config.yaml
n_layer: 12
d_model: 192
n_head: 2
n_kv_head: 2
head_dim: 96
d_mlp: 512
vocab_size: 2048
activation: "geglu"
norm: "layernorm"
norm_place: "peri"
norm_eps: 1e-05
positions: "rope"
rope_base: 42600.0
rope_fraction: 1.0
qk_norm: true
attn_scale: 0.161
bias: "none"
tie_embeddings: true
parallel_block: false
extras: ["capped logits"]
init: "normal"
init_std_qkv: 0.0238
init_std_o: 0.0238
init_std_up: 0.0238
init_std_down: 0.0238
optimizer: "muon"
lr: 0.00988
lr_mult_qkv: 0.4
lr_mult_down: 2.0
beta1: 0.93
lr_head: 0.00671
warmup_steps: 0
schedule: "wsd"
decay_fraction: 0.564
decay_shape: "linear"
final_lr_fraction: 0.0
batch_tokens: 16384
seq_len: 512
doc_mask: true
train_tokens: 198400000
steps: 12110
dataset: "wikipedia_en"
MLP neurons of a small language model. Each row is named by its layer, matrix (down: output weights) and neuron, and shows model dimensions 64-159. Each number is 500 + 50 x the weight over its row's rms, rounded and kept within 0 to 999. Numbers have three digits each. A neuron's up and down rows have the sign that makes its largest values positive.
A block is one neuron, or neurons of one layer that tend to fire together. Before each block is what it responds to, as a language model described it from the Wikipedia text at the highest values.

Responds to: Word "to" after nouns. Mostly the word "to" right after a noun, either infinitive of purpose or as the start of a longer word, e.g. "missile to verify", "to|mb", "to|ur"; rarely "of", "for", "-ly".
L7.down455:520526458507482555477424512590431531480500497453424460398460522532522447479504538488529563414483558569541439525420592601557533493522437487554505524482482497574521483429553514484543520607482567555469556450534536497502540418473451384523450499569530456530540513469511480506494463527435456599

Responds to: Space before next word. A bare space token that ends one word and starts the next, strongest after capitalized names in species synonyms and football scorer lists (Foudia eminentissima, Tuck 73'), also in ordinary prose.
L3.down135:504562507495550528526571464505555475404481545467465594523501503388452528547527437480471470495572461502420458510475458447531474504546477450513486520509523425573409552478573541549533533450491568519468564495499492481570512540472452517592435494469386516488424498430540487414519532495440527550
L3.down335:555542537539507406579469575570385396509550573449526463577531492541453558457530464538529530455504490508429549476467511484498484469568472536442422463555491509422433506530535487517450461505430455447492477543592503490507506522486600558512457450474489562454531541507496562563495431592486568540
L3.down462:479600492517518506564471546562418503424564511501503519547506600467416519543582496485492577524628467426487455440562503444482473528484428462542505530488561526431538552518593535541434517499440501449505545503548516497473456403456518548494497450514388487603457511486526511529515567473465536451
L3.down466:481541513525505572525512493451505542513446501541489570585511522414463493622499571520514475584455450541506521546515467455472458511565440477566355488500510459440557505484483555496575512499481439464423551459551532442421417469570492556457543482482526514463505544470550473340472536503494492615

Responds to: Word-stem before suffix. Final token of a noun or verb stem where an inflection follows, such as election(s), award(s), return(ed), end(ed), constru-ct(ing), artwor-k.
L7.down187:510565443467538565454551520434466467551504530433460465459455510573642439493470559490519498540546481523406517485454437517518497553566459489461536491486410502456542490485466427508460466534550552519503482479509457578595480554438464566427513524570480510457501526525556523450400532427468517478

Responds to: Numbers in table cells. Numeric values inside pipe- or semicolon-delimited tables of sports standings and statistics, e.g. goal counts, −47, 28, 1:07.
L7.down281:466475565479503541456511628440509532508444627482523551565480353509453550444581478457425509468492570556543434543483568508534507442473540405531528480532454465452521517498442559492386567516517489434545493500473526525505454494426432493493468484523527505567494472553513517564596470526465507503

Responds to: Table cells and mid-word pieces. Mostly the blank space opening a wiki-table cell after |, either empty or before a number (46.26); also mid-word pieces like fe, li, hi in Professional, police, Shield.
L7.down368:564461447517536501545543414553487530459511556517464505549491491441591472516480546468602539477583493507611523551435531459507574403611496435530477491464450505504466510590564496527582439471435552395467527526508447401450415499471485516472515508536561601561532563483527458524550512448495550490

Responds to: Line break ending list items. Newline right after the end of a bullet-list item or table row, most strongly between dash bullet lines in lists such as publications, awards or career posts.
L9.down4:487606506551443575527431499464488452582556478497521487464506550392516537572415565488607539522499441515508472470420538629537537533529559502485403538529428483537559571522509449533472526446514433513466586498519441564540519463523516525543539501501567511555505484485490432477466532555520498455
L9.down10:463514499527489501576561528400549550557476532514579477558524498517523469478469523541566532498572465482446477412598479577389527536500537500511518491587563459510546553484575451472511400530459451478544560522443460571443555470427558496462395548489583604450503483537562449528461500486541503514
L9.down31:551471537452574489476529429576508510553645470514548617455488541495465570530551497505509510525444517524487467558483513566506444417534450465537576458374494476534563488479470524439481407516498561556430468432564488446573467482510539516481404491525504485464480496574479480532467591607523494509
L9.down66:580472483551468520619512514594479568498516501558511554446566446484521446474484577558499485491554468428500550525525431472529502493475470537490504479458539381522394496501558479528550528419496493513592547430437404553520543572545509444511506528510564460333624446512527472382584472570386552442
L9.down67:505473431414517499535528511497494576474502398495515482553593468489453441497435529585488457394536504468472509474591523611484483589537499496482563481475460475513418502449570516432562423489514455459532550642515478565532510459523479564618437442518556476375449468475463524484538567569482621525
L9.down106:444544586450552472411474487560542578441457485503456467517507512471490447374416567518569576596464457424535521522498442522440447460499517523503479508563467427476522515507465538427596497535482473488483541452442500386571475416405439528476569425487570526417500435541416527554448532485491492618
L9.down129:510422536470428506500474606496466566557450499482493540368524497400579482484521458540535508523521535496455395463577520476522527519476531434525483434549475461446418432575520504416602627474522512529458515496501458494585504474507439465539394515580489560455479564346436465522519513450522483539
L9.down143:443569463481464432642520568489485362484444479436580490421545516505525516439502468424542590524442505458473541506438535465506544471437507554418552526590534433434494540539420491482486464537492398478532512565501548555460442540553512470380480491402440550525535419539503565413513453488569520490
L9.down176:509470476440624549545544510460556489476459465511506577492435452505446427523555540613477471550497475423439503482576481553365478432499608560434591426488412557591448444464495476426426543493537529480514595532498439594469473494430505503469507459473506451442450428558531513448590419496558548401
L9.down273:539434577524430485446442519542499465555449529468538520497517520520441485500560477500508578512521470484542534432466545501610458582569516516355567552481543576484507559535449438454462583507486488463564505484439505526458528475561488464477573528349480513488490518543481499605484499451481470518
L9.down298:498558447486455509498552503432388491527456435428490571481514437394542545468494461510488551500469521530622523513417512539580454467631486490479464476553473477495493517442645486479530515459575448471517480558498435554514521469429479541503577492509478478524456621466494548577500487630484485488
L9.down309:470505464506403572460459542489567528465554526547511462504386510501464489518457512560535553420496517551441500486393485475470482530607468515511486548525500448556491510449453451485520493584540512571544525382507417523440477465498579461623447463482453530577591511465492582480528595450451519476
L9.down361:478538448432518484518476488487552478528517476422532561435502572517465493490498573498510560471531388415524457505469502499417561481475439464527542556478537491473483613489461580435450510451618475539416554514592551573561430560452494542525462482602439499476504445547510496488478449539461434483
L9.down391:450513574412480421560521539554495413506488554424494470523500471597478525424569392440564491512504533538486534464486554555400500516477408491443485497555414399525500496541508495535520463465443445643538530480518444504560490568563449512489520487440526506519447598537472505408479455518549465394
L9.down475:493509495472499560601539589509574460520588480540463587546515605506510514506425509524541440484563395507493515509555536380553457500512573384415423453500446509482553524539531450464492491431533398474484497490502529552498441514479576536528558441463599557463428502501402472405513425461460447489
L9.down484:544471508446506500620547485436451507553529428523486604472468508476526525487465508551582540458586491491565504577486443519466544452468574467578532579337421525495471567413527384476461459467550404560518537511527404533490504482431449458396443512563556536586434513503407558482571520554482620504

Responds to: Two-digit number chunks. Two-digit number tokens, standalone or inside longer numbers, in tables, stats, coordinates and counts, e.g. 1,048,000; 9,459; 59 average.
L3.down46:503540558546630474447462541493484467478589495526546448460487542432417425490401494481412473520545564493543525531530484480498556551419539440486427494525474443463570516452446406500444458469538591474447447432462625497578528558577473480458412530576488492512528470554497516471491458443423524505
L3.down120:486492580535452515465511444517451426423460533432446559542577462435478564462501529512534514500508552402564501505569526457524513545513505433510417492574496427528542443459423542584524489442500575539466496511557540411558499427436462531524495553519445472463508537536501451417503443577469620491
L3.down448:562541546526487443508517540466510428463501532484380555531423529515528478392490455421466453544556564466485422499448517478476539538490591472500436510477603481533631537385540471521555583521474471548455434388513513487538534481488469473459555500389384491480452540511482503482535608468505538528
L3.down454:399485554597503474532472581569491469418478407494616569547565452474561520535483419464494446542531530447569460511537534531482455449426474539496434485534510442500520568470513562450495461454451532470585398462492502519552417590562515514534453526410492474496521425418459474460531550465528536563

Responds to: Noun–verb ambiguous stems. Common short words usable as noun or verb, often stems before suffixes like -ed, -s or -ing, e.g. work, use, return, band.
L3.down288:615430574504513464563602501439536561562484467497471504556493439572483426503416598525579509547448538537400419474488511476556503563512496403489489459540501500487414475507420566505479491500462490403552509530504531550459506465517510484574530463540471517483564521514476469522422535595476571508
L3.down302:538457470515623448506475533415456475431424548391437490554580489419535464478566491564569435522513533529561411480489404504427452553423478492524454511428456505428447557504548450592506504509434503463498492480494525536533536482481452527497535485516557432534456536492459522546570534569512451490
L3.down377:553533482585572479586565517503431450476488521557551444479483470436578454404484403437488476498473555595436516456570473423456543479492475595500480446524432413454456494378534484530508472498504532442616563412491539472458567440450588490527478595545518514488535535525400498468483559496526502486
L3.down460:540474447529454462578462585562524517423498496550402477519444486497494490586533538468421604494587549489599571490551479560477444518485538496500537543543553389443511567513403483475504471639534485550569457507448517444468532472572451538466520462499554488602517442519530444493426513463505509497

Responds to: Plural noun endings. Plural suffixes or plural nouns for groups of people, such as men, troopers, owners, students, often after a number.
L7.down332:512492578539485491521577459421536436373566452567543582535421491585504522573572532414566557527478546502584557507477537512489501490481488526519552483494509516431514482422454483452533449507507559469481501547576517441463503543539429446461534503523523463578487578475473423538490498526493596515

Responds to: Numbers in table cells. Small integers that open a new cell in wiki tables of stats, scores and standings, usually right after a pipe, such as | 6 | or | 18 |.
L9.down17:496426501519578474517534472566421527492429477496488446460482540415599598494423447503607531490445479402469503536613410498494406504492535530426440443497401484439450483565529506564425541514571501497584480432443491453521527459603484489522517514517434595459465400463561531500453510467398502527
L9.down93:560476415483475479554423473442502470503509560481468520455444489519472464520523507480543503516487565483555442534477462462501468475480492572531471532553520463468533494467524565387526498456512540497412560517544458461482457256530539499486498498472602479480437501517495526487529388446562520422
L9.down104:406615505543496434530513451572476492485486583574547542466479454462418404534570449531553534503490503597596549485482466548414471607610474507539513469599456590587506476522549497340505471450502488469529455517490448409442438457423483559484568619452492520561554578479531503517536567514539444443
L9.down120:464429446521614485592480571506500443615465554449521559509467524559439571515455451567457493575470556524596373453502517436495431521487505463539451449528490531441518538539430509485504439491469466559439492444483515442495482502454482547517479551396592520554506472482551572484473439505462513545
L9.down130:439463548487453531531463474509507573541439507487481442410591615532461500540519459461479542481506519470592491540506390479490475559540499496609426431558532504523522499429479467607550488531508517506509473472577496527571526419482468475367506449512470552485459529535526531524506445571373496436
L9.down204:451517560558534542513488555497424497515582516457440484576487518489386467540566384464450400476641433594467475455600489558504530427404481524474519497542510442485512436485533474452402515503481555497521646443514550538500393448479467551543504506545480538526448549600449468491474539501582462554
L9.down215:474444518541535425409552451474476490451559477550554596540528523512472487529493450491501536491498556498553441425442469491491543549545513436491456491604582484507560477404465463456519522483499497481521463560476472471488567388493526549454574514438511451519511515496479581479501532428483454433
L9.down232:472513411536500468635549418458591530576503505533516496540428455538509481443518538557501528538461392474536499525407537506552481455479465497598509543560471480498444504479503496498509487496537463438452421527453509409562493558446536435586452467487563440470448550523521521551519526531478475494
L9.down253:509452495561619499590565506428467490492505450440538472510513553381531519589527483446466468590476524488506518487532439498469448567514457570509451571531533428504463510363439529465485499464493527515436500460563550510507517514473538476514449528528446524504387530505423490534450366509449566434
L9.down254:450499481475423516536496487467586488519481530607489549496559499464515537529542520398523505459511585549548511495489544491508565567525471502562459523613530498503417520469434491430483431521488547519509481492560576477515484552490567481481526434516578431464448476491444563557512433529524480519
L9.down264:575603422510454485444467510452402483566530482486445463577482554461484497543452521578461540461525471406385547524608521445576439434466517514515373512481400523491538497473570562423428502598537479473564587452550493513491422482468476465476436599522525496491447466490529549524496447549546597521
L9.down290:524444465556500530414466550540511516498520524554475515503501563546451509449553510486395505532510444361548505564575473415575441537504444524415526491495543491526520477523562448546526486475516521425518489524606437526512433532539483573541500483486456411568590470431463626478427519529501494480
L9.down293:446569590548539467562578436490480569577400524549530458552495514461474420430556571478545517514489519558591421495455457509556451655534568530511459497542447468509482554536493483481596515363489419490438408474589570457448485523496455551443589517462478434532550405454407533508526552474645504535
L9.down310:462436575389563549535473461471467515563560530476398539567395427497427498464490575438529491459512574527564462531552460526456584459538510508471508461544448428480574523463529395564401582586403472429562534500554486458465598430450462556500483548475541443478501577498463549490534511452454533460
L9.down336:426437488447468483488442515463573459507515540582478406525454548506496514575494446425468531455531482524512489488487477506469497543451444568436391553419446414511453508488461413512529471521560474649473450607519511529494484524532447549591564414492535536496411461505488607538414408514498438499
L9.down453:503494469546521537617446505452424509503470454409522489470461450489472526496471494491523502550487469511560545567452467585526489503567474491536422536477489380447544564447499510459513567407529599450432483603558501399466462465453450481478494509550537431504535465603517542497501493459431473454

Responds to: Table row line breaks. Newline tokens that end a row of a pipe-delimited table, right after the closing " |" and before the next row's "|" or "|---|".
L7.down505:542594440416583503562521566457523487525479503647521423429465530514504495503520529489521537534507468422471511564608507521491586548544572429409543480573438511588544606462427616497576467577509447503517487497594443632472433478541533506417411437442413483615553506517500507453470486417475525528

Responds to: Table row line breaks. Newline tokens ending a row of a pipe-delimited Wikipedia table, right after the closing |, as in sports stats, lists and election results; occasionally after ; in chemical identifier lists.
L3.down260:460528593513557559400562465534485445438443467514492476456505496448505498524513462474608447588586515489502559514552513546514386420602522422517528413517464561527511563489513444483474428455413401498412527556513506526583520485523441584460529444522495412497454446529552489438502460469494613433
L3.down300:444514477563477580528519563473463463486418577440522478426492478491436576457455546473532548435528519558414527563491447552570520528466507437545491490546615403579503522476485539516497551454534496495423554554455529452480465525506532454622383534499545622430506453577545519573441424521551517440
L3.down362:451557473587387545565412460485506480548492384583519477497480493414530513543407506587576550507537482488490463499469442530464580515577530373541512505487517600503498559485475414454516488487498477539405527516526489496539504519497435517504452545552493495424471507552596437544420414534538522512
L3.down402:465513484566581459489411488557468488515401493563573445463437444535462435433462437491474501424497556524438534563562462565471489481569553441497510408612492492572477539477497510515522600528500503498488599492552513517570506466484488425516471540533479529476509466598615534443490512484468435524

Responds to: Standalone "s" token. Fires on a separate "s" token glued to the preceding word piece, mostly plural endings (car-s, system-s, unit-s), also inside words (coun-s-elling, controver-s-ial, spoke-s-person).
L3.down94:534548462455526436517512485612541514435404428494501483562528542517503576553521460513510605461494556472487519414485482506513454483569556501463607551552492608481501375481455572474507538488592438466516470515410517587404543535571533445495489503476567586457467531582548520425487511544529513527
L3.down111:551448481450487534446526452587484553582441422542569503474479465507508487515593489491453450496468505457489583368514430490600497555476493465472457517579458513453489423421388512500561534506536442480497628450531518618462430507523489484457501488522484533505458542442580558474364555506563462413
L3.down225:505492484543556443401522479453549489510473407504499540460493460531548590460598522515408609556466593569537539544573546526545393410580450439512523476551631473497544499417399541518467443601487470440511543504475480489495506466532481479540491519439493456504485531459560458464433442501499508506
L3.down315:567463466514486552534438458459480565487581516535464520546453536466481578449439485495428580600473525543453496496509508426498495476610507494452474487575594506526524616486526643571468459458511523433531564403487556538500461543468426411486470484381540437507442496506527539423414519480539574557

Responds to: Verb stem before suffix. Word pieces forming the stem of a verb or noun, just before an inflectional suffix like -ed, -s, -ing, such as allow(ed), kill(ing), return(ed).
L9.down13:531480551566453580368581539440498531532502499515508466536509461561543544527493520583534513480521416483543563503534569567520490561469532480501546596490500496446534529537574580496479426385413482432497510530563489491479476477426518528523399493499480428468483455458519512442513394519547504464
L9.down15:441514446419497547420547438476494556433430520597478486557422463412473508475490580497515498595530377527467530479596506508529528452541467429486559542484405392604491493466518571452465482566501424457524529547469492447504492435497545601557566529537545504516481517461512512431507452565478507443
L9.down56:475491493612474446484534460485471568464513539521453473518437552487565528376451459474549436470543557479538597538519467410445602413474436594459561542505430386495448486450437558443488445563451532470559474494466467529540467550556486577435512451442572454427450544500518510466481470441534492526
L9.down125:558522547527508526475561469520454466426451564472549491488473542588498461511478530527476486496518391503573453426440515496513451452486497473458605566444486552569450452465355544532491488457589528523533512453464543487452514577577486487495502519468554455470517534467587437502499452625483446449
L9.down135:492587452524414500515520592425475507544453560502423365685515572519531606514490594411532488448508444491487460572441471578470516518474418516574556520514494444528522606484518520474619513580488536439553457494550533445453440538467496484529477473516485495505422531483523487457455473456539495490
L9.down148:495596500528562488481451521500587467550503486535498494519420512541506471457416554551578479441453526539468541474483403465492476525499399542533455490509440520388467422558505497508453437560510486517503492531569404423567493526506497508599537362483512507529487458431567397467520457508482566517
L9.down177:553542476524570488488417424489530519494478489493520522521555537583529462464520455533552451465541429596540637558532535533625529499563551383500579471481455487496516449525556376489501513472535451422483480497490547496500477621533516558553398438545545564571507491505542512489559494535456540565
L9.down219:422534468490583513636486533390520459490538568453516528523504486494485459457561595527414483588505486438491485484537448473466512509434489489514467530448447405492433508529437547501563491552497507451451455415446435443547526450475626513529529562590600373442495493563447390526449545484486438502
L9.down268:487590513439491530561523465582506494493487464469583463575415491514621411443553429452447542448487534478512610538447480528478423513474469559464539428460565437578555416517569587421467467485576507475484502494621458408507497483498553499519587463532491477489523516526511517549524449438477500480
L9.down374:515449476486456486556501548489578559531467557632502391593468603525537503455548498469493496590487516564468498484472458513573435488516400513526589525499427558464491449515544501504578447526533546452529560518488527442495558432586574538430428550457508527508414550434452526496486524537531529418
L9.down392:530493571470540482594552477564516560492505403498462555485475475491511564521507510564428482474393454530566472469516553470443460504526456409577494451533509432492482456484471499524540545488398428510523462509587493529444486504574549608512436441538491409482499521503460494494458549419621442413
L9.down414:554432560496406556553496459518497490529466473447454438538494429419545494519467600534541443523513559541558496537541501484414478524501490495494507502462470511491530463497483524482535515453489420409473516519491437497469487592547424521513567431459534492412478469470561527465448506573483504447
L9.down418:535426473598489532602476470489533466544493577453502400481496568429478525469414541492485463441576535483531519472508507533589488387517428551474484534427504501438532592411452454437536487467525493460537558467533542513550498571444411552559449541486422518527506495570488567491562448454502486506
L9.down455:563514491601504424606492419430489521452441422514539524448493530454540363505469520522441508381381489513572481567492497477416532481444476449465439574463555512442565497502430455505530553513453479569508539451455622424549552489431601556549530567471547451511500444587487506562430451584502413518
L9.down462:486435549500396483583495493528489499641550522541474456510556429449496499482459537464557481522473494595437454431483606500516438502561435538616469451460500511491488455580512543506431491466521493562541519488552433567341459552529464544475404493472504492523576606424572459545516519489618460472
L9.down502:553578520448516538406484524422479548418531553420449477498481433499396491515492500500538496486501547526455438600447510533515476496551521467433508448510372482556480535558455552467498570447419507467597544538500555484530604539433436465474400471429559523463475506486580469503521557576520487450

Responds to: Copula after subject. Forms of "be" (was, is, were, are) and also "would" right after a sentence's subject, strongest for "was" starting a passive, e.g. was replaced, was disbanded, was founded.
L3.down229:487564454465400546527501567549533459468523470407513448473387478487451558562496504527615472453496484562480515523498557632523510438597559420485574494521447537456491440550541499560425555507518566497447406470456487533496425467476483508503622412565521442418531361488506514445476542471501470495
L3.down267:476488535419521601534434467485548481408479577466476412436429563508555465541514461529496517532543486543538572531530422487588410562394486555431562530490487443493425545477485519472474501442527625465476465509501500527535610520557462532548493590460426519460544434526489496557507513524464462504
L3.down284:515513389556463490581469506550501515455498545507478437501446477642496497443515469652588490478497539513509490561505527505526551598518472471504458411469535436486529455501432455562577468515577520442490481478440435459532513441523534514565576536542510461483496416479611457456527514511529538522
L3.down487:544553443479516506488492440542526524438580459592542395454485458568510510553556499503516629494530517537524475533513601584491469457491499524504381616501578489423478458483475468527571568516501443538489488545490438507550492489536534454492418549573497530576500508515477521484554559397443470497

Responds to: Noun-ending plural suffixes. Final suffix pieces that complete a noun, usually a plural, such as -s, -ers, -ies in viewers, families, workers, cylinders; also collective nouns like people, family, group.
L9.down33:480416536546556513498500521497455417527525517454460507433497468475490477559446507518497428423506562586441408526481534535383517491568495467533523449561478432538549370547544474568479457524513607553464584467510509349408503484479474550501571551523514488479376521560577608593509574492398497509
L9.down59:542603555491482506416463473473527520540497486484476505545528527432470608585529513384510573394593512490455517467562449485499603484531542506470514481370504623487462589492471443529476432473518525470541464454541515543440454471603454481472553595496463477552404521499564513479390476461508455521
L9.down60:525455525464501538601478497536497493434467523514465533549461509517465506542475592522449486525427494496411410510430483570504441389468516454516650542449584505425567439568515518476512559496542541501571499502410453464626524524418463423546498506323473499473538525561502473459587471544469509478
L9.down77:420510502539476499394514460448442510470459523431522455506474551493474493503526411518580530479549535565479642501555501544457505461606410437512521546495520443527485471471506441505441495518518521519561478579519548500481548477424543493534517515544536448582475427480498512459467392492514530555
L9.down119:519424525499473606527610535505502531457506461437428529369563556563602486384476515494524534454499536528448565375587464504502555525578464500447517511474403611459565526524439484514483617491470519522457499462525500509517468484480542550447449532532478450544450539419464545519387481460521534543
L9.down136:428528498503513534508523459458491476457514453506600483394385566459505561527444539529465523540565496465507495424501472516519570516423587471367425464441528508588527572618461419556509397487495577527488443537481465386539495541574485497545472524436538463396516436509382510612413540516482543545
L9.down142:494593550355449481526494521506501548425507459478498480458532422431540564480461458525516451382554480536538588505389353518463565473458465448462445550514552489561521418462472515436486494477614460635537507470490467466503478470475596534495485497470529559453526485568479538571488512595557586455
L9.down144:560461518503478433476560448438439461402573527424479507548636560507483530506439472543484513538431445477628462403458546509489546548540464427457494550591508477529467512413495460453473464539470480426462503519465533464545491392471503520510589447503488548553466498609575493493458497459495482501
L9.down233:513490465581482468471520643517467495471436507490474473510470511504543526410556511563596548494469408483425580543526532532416433499560456471602458469473527557377449572551521561329554537461440496532606490521449526521501518485430508466429518478451503578474426485464500543491418492429604493449
L9.down297:550527474523456396505430396479436466559524513494478491508497546544628558508544383509446479408543485466450528541578467592574539523614483524457427446566401520472465477475375519522487501436453469470533581474483488553531447494504466574470517480509421430438503482530496454480546571498437541468
L9.down355:542548447522594521424489488453577588411529530527444511595425454488425498424486529531600505570577440534441488451539533488479535461421475426536487560415534512522563552491520579453500490369498511440459520556538597480506547436474397499458505520478479498482462478456508559429500502393468500500
L9.down428:475599540536479446577503480489539576449581432397565510507457564528520430560479413452510455495517398501447536473519499481518478426555545526462479573540557404463518467487520363543530472465440534458502509590431475459476606498493385420534502501587578519504454487523490437544488521554577467493
L9.down449:489622529511458476426515486542501512498530513486499493566517506509530566519471448450442502505494400545520524486438465506580445558424552565446539535378470557549446443517545574572495531517509439524525484512479523512537497584451498476602460455499490495473614533510479498427526382552595465574
L9.down451:442508532577491538599452575429354458498422523454547448559455458493469471545522494543529428471444485534535502538522530474514460438519502521532467552537461477494488428573494449549468464458548491499579420485619558493453561499549491449478458358541493463493409521513482521543517463351504531495
L9.down465:494502369467531457522466537505440505479494500530481372518484431540532512533408498591459518403494566553507571524459465487508573474540505451471489541489516425413465466506485505537525485479449452473485418444521434505474515462537479492491450528508499425436510511521507536453490516508420496576
L9.down480:473460563530501471435496544463512555484498528530527511418523504413547487376461517495510447547534416543476495479593527523392465493427516505451502528560467423472457481502403545415388519477502522412414528464420501509475517524505493525454500465492461539567426428469580500488580523469514579415